Weights of a small transformer language model: a variant of Adam for these matrices.
MLP neurons of a small language model. Each row is named by its layer, matrix (gate and up: input weights) and neuron, and shows model dimensions 0-191. Each number is 500 + 40 x the weight over its row's rms, rounded and kept within 0 to 999. Numbers have three digits each. A neuron's up and down rows have the sign that makes its largest values positive.
Before each neuron's rows, "fires in" lists the words (lower case) most often at its 100 highest values on Wikipedia text that the model never trained on; "fires on" lists the tokens most often at its 100 highest values on Wikipedia text that the model never trained on. A number after a token or word is its count.

fires in: "and" 34, "as" 19, "of" 9, "with" 4, "included" 4
fires on: "and " 34, "as " 19, "of " 9, "with " 4, "included " 4
L4.gate411:493492497513518532491517565477428463507595546470434490426534554443527610506482466455496495444463559504489456504500506493439531536518490522495516508476487475503442564514528492502495517523488432484498465511523526543504485540506519449551532448461566435552496535500514541519541543532530574572567459498493584514543512509629511477508444489479535518536569540494489505469498499439431481420519494524475446526471579458391532519508493542532486556503447501550509509439539526446499422565443457516515508449468503525489543487516466506457522502504501486456543507538465603420411407527521448508
L4.up411:499436527492479425520515436485460556514525514552490511488448493437529474494502477462500413453476470487508559494515512530480418512493453457543461543404489487467449521564473547571463508531482475524543529499475504553466479484500446479454455532489560488488511568470500536439568466473495519520527446497454473491473432559577538516507453479461534453406501454549481466518515527549517502502512515516520481509506544517461455427492520593546486507497497519462461411506448461526538527497448525542503529445453573531564380496491525458511561504495544511591525461458505492557470500485482541511

fires in: "and" 33, "as" 8, "to" 6, "that" 5, "land" 4
fires on: "and " 56, "as " 13, "to " 11, "mar" 11, "that " 5
L3.gate496:516510505495460532517450576534551432518447470461520461451550531613528485543486528520458542462490510539541520416606545454456509503495451484494445530468409472550486537510518540599471483508537491541534462476489503464553472484494525494499474451543519462491462456490519487476515541508452482533503517533451453446569528538470489469423492527516465528554449531519578514497475478497499467500544453523478467494578574496544424503532492574510477438490482489513414521429487436523489463499465559497606510515501503504474522544464432537559470488451453568476495443475502475495515455413469541504
L3.up496:455455544540443497454501437497472473481488543535492477431529523516495518563487521414509505429499489482561550556485447448491492528535500467475437526446486494560528508513487449549536468498578482517590515539481523501507487448521501486519480499501607483496515593602530455514511504420468537461461569483458530524427444526429491475444515521518567536499498489489526526527432514505457492438518520459456432468505492569496496420505524548486548481489439527493523527515446483477540482546516486534468470552509496491509492511486459499507455541400458559553455524397431521521477438470469482549

fires in: "to" 16, "of" 14, "into" 8, "on" 8, "in" 8, "off" 5
fires on: "to " 16, "of " 14, "t " 10, "into " 8, "on " 8, "in " 8
L4.gate629:546477513516481488489526486436487505462518479530465489470504522476503495521537500499505551453537571478460529550446520514495428587422515492487526504450513450485475525538519476468570414517541524451470419573523551463552531499474505520480423474495522439483430553522475517525536445536475529558489465553488494523551561525583524506477505484498420477532529530391590479467583514466493517494476449458535509573508492507507481474567468520556466451425502499551473518476498537486492525450499511500502552482493512485567503558498501505614544477406504440470505526518538447516482402436536541488
L4.up629:500474519542489468574565418591506511492534441551495511537511542513452457550546540456516453549484465482462450526452512562487528489511466538517515455514421404477480411534451440485535464493462576566465484505461474491446480573467500529478475491463556432426467493505534523515492457501484513520497459465498495423480513446503420477473457491483527492453436498506480455427539487527569474471519443487469569529476499514454512465512425517480449523545470488471549474399566498406497581518499476478513507430506528528511518537564453448455497473512473491493454466499459461536454546541494471477

fires in: "to" 27, "in" 24, "of" 7
fires on: "to " 27, "in " 25, "of " 7, "fl" 4
L7.gate143:533512475511508562502554488504598519542464470525539451452420527544435476446519486484468432494453498518543557443471442421430511559531535558505505511509532524470509533494479490480511506482426555488483498515501416499479499503446535428367520560480416531541511509494494507467505499533477447527468505475480509517547500528500433475550584434552511559510463406467528494478525561480589488514512474441542493446508527474495461558484440457486511554507483581468472512426509500485491454497538578514507548476501511576495514552529515493520416524528432485577501522504521475460473501449549465489
L7.up143:510531512487486446547483447558535506500478521489485528394470570540565556469527578521487429477473556529554521538413572478481494446452509513537513535488491477598508461461481530458476617449499551511551450547481405526487545552553494487539545543407483446522527436527519581506503449530519448512468517417509542538520445521485498423574535517475508435476541487484488463450469536422503477439557502472517565517484489461538520487523463506526512486422474505517474532558504587501496513503562519501511433443469485400544475520521520577484557517486514507431475531479465535488549513477497530562

fires in: "was" 28, "took" 14, "has" 6, "were" 6, "take" 5, "got" 4
fires on: "was " 28, "is " 26, "took " 14, "has " 6, "were " 6, "take " 5
L2.gate210:519504518594503498519468487506491588485440461499447449591548455478436428529514494512480532526480475438476484516527417544579518564474455453484523503512499417499511491481490463456515456513537502483518556517516520539562449494556522392491555519474515477550533476487408435520467482486457497526537499519582494467458451503559503601520477548503511423458515469568521557475507505518577469529504494508500499466495433463470426455435482462493525524510554491532530508468496516482523435486506476492539565500478484484407479482588571526515514500552572493520495462554490551447544453503407503427
L2.up210:446528504547504467502512491519533527536515522503562503482497489509504494575482416541501471564489431459554496531509550480527407471502473424515454526476548514559458459517484447531536518523421511463418517472469529569529494508556491413418528495535443403477539528489523528478513524441507496456507447577425503499549514534528556502494538530506524459465574494486497469533483452478556472459508482529538491431495448471516508512541384484481555585464494503462513485531474480489511494473537497489601529485496507427506467487396524443498483399443439503410495493449473523530474525560440485415

fires in: "and" 82, "or" 10
fires on: "and " 82, "or " 10
L3.gate309:561525460525501532472471500484500415480486475524477470500539533530433485507493508523505520524526535462407476524553470466482556492481451415499479511469496415493549491533535577508466555528456541495497476438477451515465495469510500544451524426505500567502526527496450528490512533494492483537542474481479559516458456489507473496455534532465428576476481548500345587543428513504503567553485387525521507441514502472458505567540482500483522542486481475566483492561513533457490525485496541568548509455497540434574550537539518538545437504521523514459485506498483503539552493536589550530
L3.up309:517527509450510442551483506501635470525473530554468442498495464490465524507486473508551466503493539523474475536545533464524472464530488466514501473466505482443459422550432520497482550490461507405501508485406538467510485470522515505490489442489576517479567584436464433506581564547450508517532529433504447479504498498460451451529473423435477559537444540478446534476506502502533543500490408507469548437492459559531501592526448476492517544521472512504514578520490436511480572438484563567474450466463524428528538482514458510411546463498568513585526527491534517448513520517506494483

fires in: "in" 23, "of" 23, "by" 15, "at" 9
fires on: "in " 23, "of " 22, "by " 15, "at " 10, "one " 5
L4.gate273:463426482571438575528532518553504538433497529494549519408521531513512463476459455442549454514395509495464541494514558435522593477448457464492535518423464533468520480477476513465506493527496537491450397577472505497550455521467533473515527507483477457515428512496519487515459523520476476495464520472491569529492532548536459530457499480536493448483563550505460535508532518514471467446510474543466438543501561499447464488483521582410551474391540477468497511528486505525434507534539531471509443466516485514472530475458526473516531525421443445475493471521471422467516536489492572417
L4.up273:517526518448451481540481515468509429528516514591454518491478513434490539520505490560487503525524527503442528497523528487471500432494473508431554478509534464504487551505495513597456479489539557579490460556484529551498537560543511556461500604458513488497481570527511557497466533523541396553586525467463492438517527551588536490539492464530500520449436459519515499477474524524481516477425456462505407491577539481448549448501472492520471503559472573534486492524403471439480511491435508496518541503540520577507504546529486515512522440456549454504499495505475489429415534445492495519

fires in: "to" 38, "then" 27, "with" 8, "told" 4, "by" 4
fires on: "to " 38, "then " 27, "with " 8, "told " 4, "by " 4
L4.gate277:451493479481551509452450555535449542539484480487463539471444461472525536537494486513456400503427537537482530439499527495403457469520412475505444569516525456578595475528555529552516501514494456499497486511476486496591557419482445525472596458475451470577420484500457437512520465525449532538506447561498473534463514456521531464462467436498447550523416490467545511472503556497473521475527459515501521457508462498542498448485508521501533474492496496546556497468428500551565485454475446484548482437474485572499529597509537522485488508506475474566461492508464492447470528465516534544
L4.up277:480468497485432483581539500457523569521513476561476520471478530504492589526465477518470510500472483503526460483478452526577440481496557509458499504442473476533481497464540455439520570563445515553572449526432473573476466451428513524508486487487491527524500468440481548477448535499521499522493441482378509480485505491510385451490472469542472503440518454551485534475488493407480399489462492441486530485494483536537430499406515561535487464462515543479424451474522474546505521453468489506516512496458574502528513547502532590500453495487575473556503458498414531405469487473506430472

fires in: "that" 98
fires on: "that " 98
L3.gate50:485434488439524446562516534495517454523541535502493469470532468488571519552474538523489473440533481504544468542463444500463528482498550543522537541452504466486534442533412527483580477492487528496551569498483558565476426436452455532467496467483497512534509492494432516465509466462599532508523555458458484488525486455508494521531489499525488581505553517407498509495495478513518459536540491483542510536540489530516526478529520531499508503467498492498438481517527534406510466520395458480450536537537465513527482453472401447474417489504497564447531383451588526519479514523570534419
L3.up50:447514508565542509503493474499558537502530529497455517473603483537466525441466561604463559497538463531488550527533454534470494507498493475512526482503521556508470448581561510487527571420471453497484520536495485450526467514448516479497518559467425571482490462511416506503449480493541544501523578469509477538562504530539422509500491501495524503427544521474461510494484502431476498490475474511492466490451523487503460510407542498479418436527455513502511475515523523468533449476566510496452592469445537479418481560513481492527473489527533492522450493532502565498516469504435562604

fires in: "in" 57
fires on: "in " 57, "e " 7, "en " 4
L4.gate666:510471540482432421498488479476556506535420562493478495526502543569510454501531491489445510555464425508467511522516526496515478517516530474576517556555441430523487498507493494547518471552518546503462432563526452482513490581522515439366455496483512475483481597494460553535509465508503475486544522511496521505598489466594526468503458438545458522606495499425506529471484535481505487557468494491524550499475533516446465535496464546525514551471496520484417532498514501518498496427499518502531579471533534531525449513435516500482452479524491518531432535468488516498553502501560521495
L4.up666:560550519452506513487497448484437439498539502490506458486492533565599492540488491546527430513503525460562485537542471476458464538484494501530521543407540439573452511549476478531472507418471488487403507555500484563497520582491505504473532453521490555513558469492548546414588514471475571492520562442525476442595471516529521473578523492514552456531511540524480453462573479557443523503517530453454561471449516452453530456500561501470563539465590519482505417493500506514459522482516532520522453539511486467467477509489484485485529483412495519521505522551501469527529426508458558462

fires in: "in" 40, "at" 31
fires on: "in " 40, "at " 31, "teen" 6, "new" 4
L4.gate647:541526497400482492452517502503467415457486476466493494483504463464534545510465479504525420504449541564489541554433545498441468473526475463593447512504507508455482526589504480468529594540517556482531487521515540461454517474474526522477524464468532471475482533526513562568480534504502500494496554467515520450586442503449450447480508467499551514508494484519422508510473482525506498506547542466465506490557518544511491499459544547471451464476563555451566483532458484544451505433535443488576623498525479509527496523482489508505534483455410466474558586565562467501483468517469477535
L4.up647:503551523506465501531510526557467500473432558560475514433576555506516464410422513482473543492531449529472461489439498524562469452484490504532497447379546452478460499603511499483521504420509531575544547525505405501490542502485512558529497462482475558536483493451531492519499427510482516519509523543468533508479493573570523475553477543511502476491527496519479511482536580481439449427578566505485600510496505493454555540478466505479533501464525446504529446477526498509485529510491452443498525484557488518532541531509497506475413415527505508479497487550477528438494466498506485525

fires in: "other" 28, "first" 12, "second" 12, "several" 8, "of" 5
fires on: "other " 28, "first " 12, "second " 12, "several " 8, "of " 5
L2.gate190:561467569486422579479548478496479435499493562489533468443567551556514517458524489442490520514521598510571529465535509511490486512495570477453539519478556556462504513492523498393502575447504530499527523499439502447530503500537491545521527517526501513439530516519445507562465510555483496504462556480568511522470556564468565572548509462532464497479485519541455554466507455526465519470468440500460570521518514466487536452511500553484501536447467468528531497399538505425515471433508531475469582484548505473488527441570554466486553453479506490501475617495479485546462553442537547480
L2.up190:564460488497432557453525503467556546505508523546579446504469499500458438475523534523515470492485506489440510566507577452516451515459544509485524509446533466509501522546615569486507540485453509388513554496471487455500538522554472556526493476452536489489513522495504421524460489512503492501487530530474492485522503519523523473489480453470480550442540482530459512483485446508443497441509502480447491509516501523490513488571492497492530521525518532504566481420556450452456484559505511476509630539545490415390535447475529432436521451435452414429482421482493423571508523469551567513

fires in: "after" 27, "before" 12, "steady" 10, "while" 8, "2" 5
fires on: "After " 14, "after " 13, "before " 12, "ady " 10, "while " 8, "ally " 6
L3.gate627:535561511505457525449552447407518497471479500448483530533438406469438530447476497513536582525433488557537616431536568570496559508475535543561479532501537447552521522516470461493517536497502477511525586514487487516446505550490488469567458485524474558539413434503491560600548489458461554471487529520490473564470448499507483466510497516522468412517495445511504479479529495414526525504496464490541510454506491485533482536455460540552507520598543507462483479476526475577501422473519500550418463406453502555552508509443517539473530438534537497547492473489457547505502508492530529497
L3.up627:507456554440485483498549383532519480543471504523562489448492505471494458479520516516534463488501486518484514456424460483495511499461556546534566472492513476461518487451473496599527504502428510486514513510616562460502454469542500463466461476497531468552499516541544496562504506495386556419569418564430507547469506475558501474485430477495460493487532430454533469528480432482598502463526531563452542503490476515491443523449437472519506510485438530555535531483464501515555510472472492521508535456463537543483487482493466489465512581466436496456539508472558482465535598482520486494

fires in: "as" 32, "was" 14, "had" 11, "later" 7, "considered" 7, "has" 5
fires on: "as " 32, "was " 14, "had " 11, "later " 7, "considered " 7, "has " 5
L6.gate557:429513425576486430459473463535562525449473521472463473455544438496446452475474542458503504535518484497456524490518487566507555547509464492508449498538481473539519467537569516505516582519517520442480490526588501492547480558497558510508479458507522541478497501593482482564498538530567495494488512562535483500525449540559482534521546517602464465590487552563524578459528501494458455501510514519510483535477497555484481478428651510454474545496506551477517524544463502507516491543461560425563552510475438485483549521552606537539500443608562485493548497471471520514565484454523530488
L6.up557:412468462498517474435461519539421511436551468505481475594485477472420514448507515515477515488508498464464482530526485487536474517502533486435470582504512443514478458469550505605480557518535541494513528454506483520456462500581509523494544501541532550470480512538529495504447514486453428461503461487507508444461533470469467547481440513539518507480533565490558532506555483507510525494532492539439504548507515518548529496512576518453508586564589568438563528510520519557507389538438488443552492475498467529434475548498507493442535486574458510532552393487510481584528422437401543471

fires in: "of" 85
fires on: "of " 85, "tic" 5
L3.gate398:578430509466528516472443463496485515545543548559509462416478473496483512496575511505572488478473506434499572499572541436516472487494486526486438502537495513499515464520568475495449498518523520495548518442475536545446455532413531516517530513475494511478505560592554484538450461509554493486528516496441513546497528540505478477546499520550481489472507550563546535507568495500486543428536409475504479476535527506506481459462525481491548514501523586481442449513456514377448481549462545506559505478488525498454506501540479571442498508425522506488474485468496418565492552495523601455
L3.up398:535446488432513543498564536425589510502519402436502506498461520485430566516455515554514521524500469445508454499530518543488522418442536515529534482437516526510508573482498414480504509506495560447488374476437509548502559481535466543519524421495497519506464525550476479496579507509563512539510489463475609430484535458478525470450541464514445517475487425447519433478452512449456458527444514509537488478464516521541495539508472494584435482488466564600504478469542533495419477483433486466438425524467487446475466498487474526473406426544536473469501480448475510515475481526490516508

fires in: "that" 45, "only" 9, "noted" 4
fires on: "that " 45, "only " 9, "noted " 4
L6.gate231:468541454528460488476517468511447497476488616530490506443504494508549546511521528510469577477450393536518491521491536436500514559547501436482413504559493512503476479547462562460561508478464479537526542513532468507548519503461459472464499471475490494541538543592510457502592482426465526515511540562566511483523429514531478529495452387484593486439521467472556474438517485490466443572553536498559456470509523461429458478474483500445544518470451527517492522493475455493533470549459514509500477473543470527495485454488526476519501489476515509476518500526508475512467464480485473496
L6.up231:430520518521520500481502508508448464500508473484465537517586491422452504483526538587485517466506509509482558513447441528502476582488476448418559477506474483482532466581482491507554480519541521563535517419534533515546523504444520551530455552501452597541518444464442489517519577452456584518557533519468483506497469489457524479472517470520486581451475459518541526469553543567553483491564511485463521516500489528510469473373510443455471462447467536555595488495521447533455538529510540466447485522507534477578461469445484486495461503501591428520557456469525513559450497515488524499

fires in: "of" 35, "known" 16, "well" 14, "described" 8, "such" 7
fires on: "of " 35, "known " 15, "well " 14, "described " 8, "such " 7, "ere" 4
L6.gate161:506567469559492562467483479516457420475434537552546500458534583613473537487542445516485453565441538512483494504476520549471526542506436492522559518485474490524541517518424464491517478464431496516505464566482565488535468480445457476483546476518474565561477490492496471531494466501565465476469517512486507470543468534552488467478540483513501494505482478504452514492468470538473547490570439540491440499481386495426481462488493470370541554504578533478465499518453480440467479532528471503512505505474526542538450449498581467517463523489468577457450549526579449505529495532483491471
L6.up161:461510457429508454505483514462423573541468473456494558465506488426441472455478561505464503473508540541486531540545548438468441470524481464504525460485547540575486498537564503428579454461502536436555519476397495469586587520530491438562483479508526524472494459518474513542462472473544479551493457452528505488560431464529529446475534465507498523529496545436547534497504503509489508404532452529506524450528471556547429473536616533448510502457534523462484518594523430512530408504497515522498564462420435485481468476501564506491428452523553512478576516461519481525507439512457537513

fires in: "at" 25, "on" 16, "in" 9, "into" 8
fires on: "re" 32, "at " 22, "on " 16, "in " 9, "into " 8
L7.gate483:470480508484526472570524514491473524463530526465503440524544523584492450585432424420516531470446518500479495482503430404478486502569512466520528496486517460513514559467490544519567426489535429415567479513534519504536478442461520532565552455518523477534496582455414614497494551463459535514481506517485493502515474522497515457484531445517512508501533437491526534454470530552527549516490443549464447511545471502429429490487451520500440454483434511503500454475529602438523521559505516545472539460512455558510492532523519525543482502514461471457541459475555513450517480400518423489
L7.up483:449557589560500481577508505478515497436552499561454549539551552550448515422583513491566527466503488493476488527491508481549534578550488446507479467512481504471543538503539500447549493487539536466473539536586511523459479511535521548505517572520511535470526587572466519462514524605536524509533548538523510477577548468485534450550485521507491486535537471469508449480526545524506507542468534520477550512438536526454447476482484429528505516543495552551475510510470491493516444523548500479498613494497411484577476463483519460538463436484430461533424530540531478405635497540504536481

fires in: "member" 21, "who" 21, "that" 10, "one" 6
fires on: "member " 21, "who " 21, "er " 14, "that " 10, "one " 6
L4.gate397:446476549559517514481479454521496501468444540420538498436537440533517485499429467545527540480439568456440515540431507498521500491577521497491539489527535508551565584500435496486568541481460455547533512501465411537486523510539575516537453518469494521465463463478500488536552517537487429484482524553576429525424450490590438540539479530503592522443500480417437523487466534518449461489542540511504474467511537507482472430515497451571594491514479444476467450498439528496537483485545498516460505427577486529494473448537467449487477493525486479505531401546548509513546501528449508495
L4.up397:413461492465483519437449531464530450508479534543583581445528528533499558498525434554494510459491449528544487565427502494505502469446474470509502505507513544508511510487430490542452514524427460484594557495484479511519502491484511473494521496446486483482422468376472493528496560511471481537538467552506510535533500472587516536551497484506523473533515509476491506485537596473434419507521463503562522442570531496473468465519490423503550595495532495473469483523544520447529554486513460493461479458550543505574409574502530543515466469543546511474524480506490543499508503501549557470

fires in: "at" 37, "in" 7, "its" 7, "g" 4
fires on: "at " 33, "At " 8, "in " 7, "F " 6, "Its " 5, "g " 4
L3.gate20:491560444510504431533483475514461535510524486458422524529446521508565497518478521524500536542470494505550506459440552424504513445505481510468498501472475533545480550453538433447564514435522550536531467489513460520502515498540478445492573502523457495520483574434512487467511432466466506477533461580554520494519438480551505466568510448384398532511599502532425439540440456555482523540505478533485455537509482500519544530461491441484562526468492413496529497499509466461473482506433463538498568402430448526470479539497541436522528511444469502534518487498568526489540539480501465457
L3.up20:529544509474499547505524538521463460547590455404494524571505570550492494502494560499516595476553463500450541489465513460510433444526448480417511498445461568497479532498508442470498549483562539555520488497521498470475538506498549565517513539584503474520535497480524473504489494568528536579479556467447472557479531507508470492491520505430530519579442509488463550432579496481475463418556583480525536465522451540505481491590488615535432459525446409534497509518540505480540544554521448486486543523495502503533518534487539474457499498494427462444495471466500475464537548595494486501

fires in: "and" 65, "to" 15, "then" 7, "as" 6
fires on: "and " 65, "to " 15, "then " 7, "as " 6
L4.gate102:508456521515531440479453464473528525468435483544423523489407459499473463488439494518415538499508575472510596470548496509531519539513421420574500463519496449569522493502489476527525465555552495532401489452507520502481497531439556540410448414449543468494474481476491514538513499470505482496517532493491464537539436524503395565515510517577529445438431554488500529506463534479454442434523462428475497515454545433497514455454509514526554472450508492521494525466497540472486414530536533516534503488501517516486485531471484500540524522438464538503485466476509508480469478492460461501
L4.up102:526412543519448506516501522421495517475532475560497485421510504446417552456464537473557466451497586571503471524543423522457506467474454479499552499489503488552540452452462476422534517475502519561443510487532483464518530438451483474465529521468542545502441495533518425460532463545442562510513602485476475499472571464521497468504526528528465452502474476529471556554550528458482472568505510428447516562483495499547460553435473456467563520455568502608517470513547410435537487493559480546469492548409522464538563569505501544494511519509482443609500545497463525541505498466509538508

fires in: "to" 57, "released" 12, "on" 9, "in" 9, "that" 5
fires on: "to " 57, "Released" 12, "on " 9, "in " 9, "that " 5
L3.gate220:549439502530544517492509544503448469500503501509508489488473524591585495494465484437462472456472521542473550486461539440472530514606517481491517461583473404525490556497457429456490488482519561509535521474488457550537489553448457406512501422443455516504469474479486433469497448546392535506456558501528491476446441482556483491512480463502484454490520475468509490514455514543485502511505449472434512524470455564501476479546493484505552491481449542509479477422481497443510439478528492506479495479503487488476453551460523453521393522398469528534526539504507501484533422399519534514
L3.up220:473540458507465559536497445506527500431479521508472440504570514545473550508537479541543525543458514558533562478557508517620461544496450404486497531497506470475525465508527470508489617458482500454536546429427525461522564492534547487460609588442519480487459459588458555505629506521533551520513482462548542501483549499586470522484526552474502515446568476462524503527479555511499489494514494558437501535518513440449497509539525485488487525473516479545511479541494533488522391475481507496470493583486465496453509535511482507472503565501533519487478524461520493537505473514486485533

fires in: "of" 28, "in" 9, "were" 8, "total" 5
fires on: "of " 29, "in " 9, "po" 8, "were " 8
L7.gate607:490486524441505570458504526549386523575457505491511457521466490587520560487496505487470515482452504424560437548529492504505498528481538512547467543459527520488535549489524494488534501578498398525509528476464434501492437473510557449447492442437423516487430533475521465484492558437490466463554517568515520512494451462528470423470430578517578499527432504577510495496506563508481542448551535589515494489432494497478501427541527458488511481473487567467496390456532487511528493514457525518517506496535469515523596537542452448516480539458514453538544518478508452493493468475505496503
L7.up607:495536503457471497443568559528561514503480453410510471521499538515495520540490457573475532522469507468469509481494546492539530402508494499514484474508537517499448561444468496517455508418507521459515542460433484489422506476486527503504546476579492501469439510485492480506406568539547519530533489533512517525569429519483488540514543550497583468564521451474573466474446533441513453420516462595512498484497511428458552545543471480496481457504521467556550457488524495470522591483495563463468524478535441479536560509534490477485482563519584407514552471544519491493485544563480458551

fires in: "to" 70, "not" 14, "and" 4
fires on: "to " 70, "not " 14, "and " 4
L7.gate116:520518496489529511509548571444477479457453449564418470422489520475495509514471543485527475518525581533496490491513498448478488517474543455529469452526460482546519454483408494421528444535571569477499489463515498590477516396527482529482473469520508564545478481486462522505497467529507536508565511483473468500461451499507432532480505507511415562558477472468518512466545471470562551520475500503549494513462578521477491484489510422575473584497480506510478453502468435487529433509412534552498457545517475473562511524461512553479497544517499535602532531479597555481556468490506512555
L7.up116:458531527497496471477470514446488525542504450574488480489474515516522532457534547513500492443551435486526512489443467479422529538469547462516470429514510471562548431491449450464459512522485425466539431490565441526426549417537524569543487463496501513518535505503444467513518475524483496496486493525494471537501526402571481454488504500454504509484443480509502478514509459450582450509530515545543520523502493474512480504498397476571419538486543510448450509493539516491554528525536478456448402528479461544532494565533514457523489523496559462580494460532533492513481606491537578590

fires in: "with" 27, "of" 25, "by" 20, "from" 9, "to" 7, "as" 6
fires on: "with " 27, "of " 25, "by " 20, "from " 9, "to " 7, "as " 6
L6.gate157:476507486461441542520494566467506514475441514470481473458489484503524487548533532488446443422440531504496450506405488481525509494549506444589521552514493468537483505522507512517521520529502469519475447559481525491554467477531584512553521478522437464481485443437583413468530518488494546502512480459422546520559506548461515597500513446556508481491486515515488507521459501525442560478515530484504461476466535475506464493536537528486463492430493423515412466505426536510527444551540466500475519562589538574485471488549506577535540484490540520444466468573494571486492457438537473524
L6.up157:481506441501444577447526547529546495524512455518504478434463490454495461566481512449503508474428534499585499526539473502548463516450506563443438443477475463486519499513565511539480505503496498510464490500545454541458461517540523498500555495544515424479500465542499497535562477582474560488492576537451485436407472512599469459417462546477477444444573507558571490505500460439503449467530499493504480448474548511477443546457494575547457519468506480470505488506515528411528532530467556547472484503583452480522475573559498459500508546518563429508482494451470507469489421478531489533

fires in: "that" 58, "village" 4, "them" 4
fires on: "that " 58, "sur" 13, "village " 4, "them " 4
L2.gate332:373535498504442441491540561511508501564526534547469532532533465446527475503459572477480487464547473570491530483546518526523543481569551498520453540564467493491441509531543435562544534445585466524521533538542589551536440439520473458525455511502487508578498486494437564573490504538465480524474495500511430524554498484486466511488519457406474536432484548506493481441545533502482484476510518436530494525520520511514445547529581474520546534481456441457494510473531499519505408537445492458492556460547479477487546554545506484452518556489547497443566423597549510442507476536436497484
L2.up332:439570512543481519521514525506522465508488549544463454475487468507499467487485598500476541440530497516420487468497515541553504529596490501534476440518424457504506515534506459557562577421535475479508567534517532442508480471478450538534521557509486484525568470513448511441499548563456500530513469438543447501559487535501614522570470487485496487441529488518566461575515419519518540540466491508440498498496477538513473503502519422491543528430495489476520518560495530529521463424469469487488543525507591502545495536576474455490514480533473558509513519526557427518534536556519501457

fires in: "after" 55, "in" 9, "gives" 5, "giving" 4, "began" 4
fires on: "after " 32, "After " 23, "giv" 9, "in " 9, "fac" 7, "began " 4
L6.gate316:425522513484549445479547417535490499437526504458466455483474521440516468473534490448483479522497460464475517574474484449495454552529480466497501544439421481587498431532540498442487556508526500502553504566509580429560534539519472545470495456508507507582418538543537538508508480480497573482497496535509556514521462499550425470448480478489481491455528483498499569501483531542523486470451441454472534493488483466427485499450443492510495506508501516529493504489554470447508443552427444445533559527489594512520461480491431557559539499483491494591527554538563542485478488398513475480
L6.up316:592505473464562491517484562487528471497501517592540530513441571450504465492474540498489502468441514521493499514511469478502542506573510527462532520500468536387515520501533490497540529481528495572453475466476461468472451453459524484492548443484526534553488484481495517520584579465486516511449536461578474479505513483487515445552504538465466504511482513621450554506528547495477537523476531454492458453465576461526565428435555508520423596474464548501510427523510587504534462499502482536499578461467526487575467509537551484496500529510455467524528485548509435504506523521503506554

fires in: "while" 30, "after" 15, "when" 12, "be" 8
fires on: "while " 22, "After " 15, "When " 11, "While " 8, "be " 8, "or " 5
L6.gate533:513507571437525523502489484527473489484508556551448527552438482488478442508607494559530570476525394507530480537517459487482501495463472493460504459471552516520546522509508539377543531466496489533437579543496477519497487525441572478502511418487509577488378475456493467545482441439532485480523536464494484490477539492477481514462536480457484493511598497553530506441531491531501490499476501515506531537534488510472502454491493550462450593409478581487472423498434491471446529488496487541527523431477582458517457489485508502503499500555404524512500486533543520492524467504549519477
L6.up533:526510459502449459529545509511534510443526454530472542500461525518513623400471552470451509554547480494478551483476519472468484541509545440565474495541490505425507548512513507533552502488556446509489436436528525478552517543497501541503497499583488469568436442558476559500532622494474544447527417581519472555483543469536471510530553495456484486530512462466544490496441473535530545472452549531473510587418511559446495419508592503554516595510502491558487462484486497479518449529535504540503508480502528477511506450481450605507525440508482557533555509542493450560586581511518492538

fires in: "of" 50, "nearby" 6, "nearly" 6
fires on: "of " 54, "in " 14, "by " 7, "early " 6
L3.gate44:463424584488444489499434416550485497510528575571532535486424482459555476470507573509516421494512482499541511467511523444516533524469501435565543500464467451506458528449483465557501550553460535506464550537530517459493535482443474442492456480427493479479447427558525497504505492555485561546484527556471459486565517576535484599515489506518514496548509477559501510548557514498489512436514487547486481468506496571529536485505520473536518470472462506417393433521533523523512458487460478532506519525474480623407470504486531539499544495489541482422559517482508390531455485485524539470
L3.up44:495481478420472478524517563593531507511449411497485500530453530469436493478464564488524568497518521523459510551484545443516429547440523555532511459424531465543501497510470502575539504538563483520481503486433496481455544517463512547552431467552547489495480529489499479533523553485495440512516429393428501463472558539485481477555534494553497505438520516578526489492460554483469460444489496497540472524560535493575486504504466550472503515476548505452558506502513499465455442449505534500496450557546532508524485510526458449460419500479515460491492531530551519517465450450464539550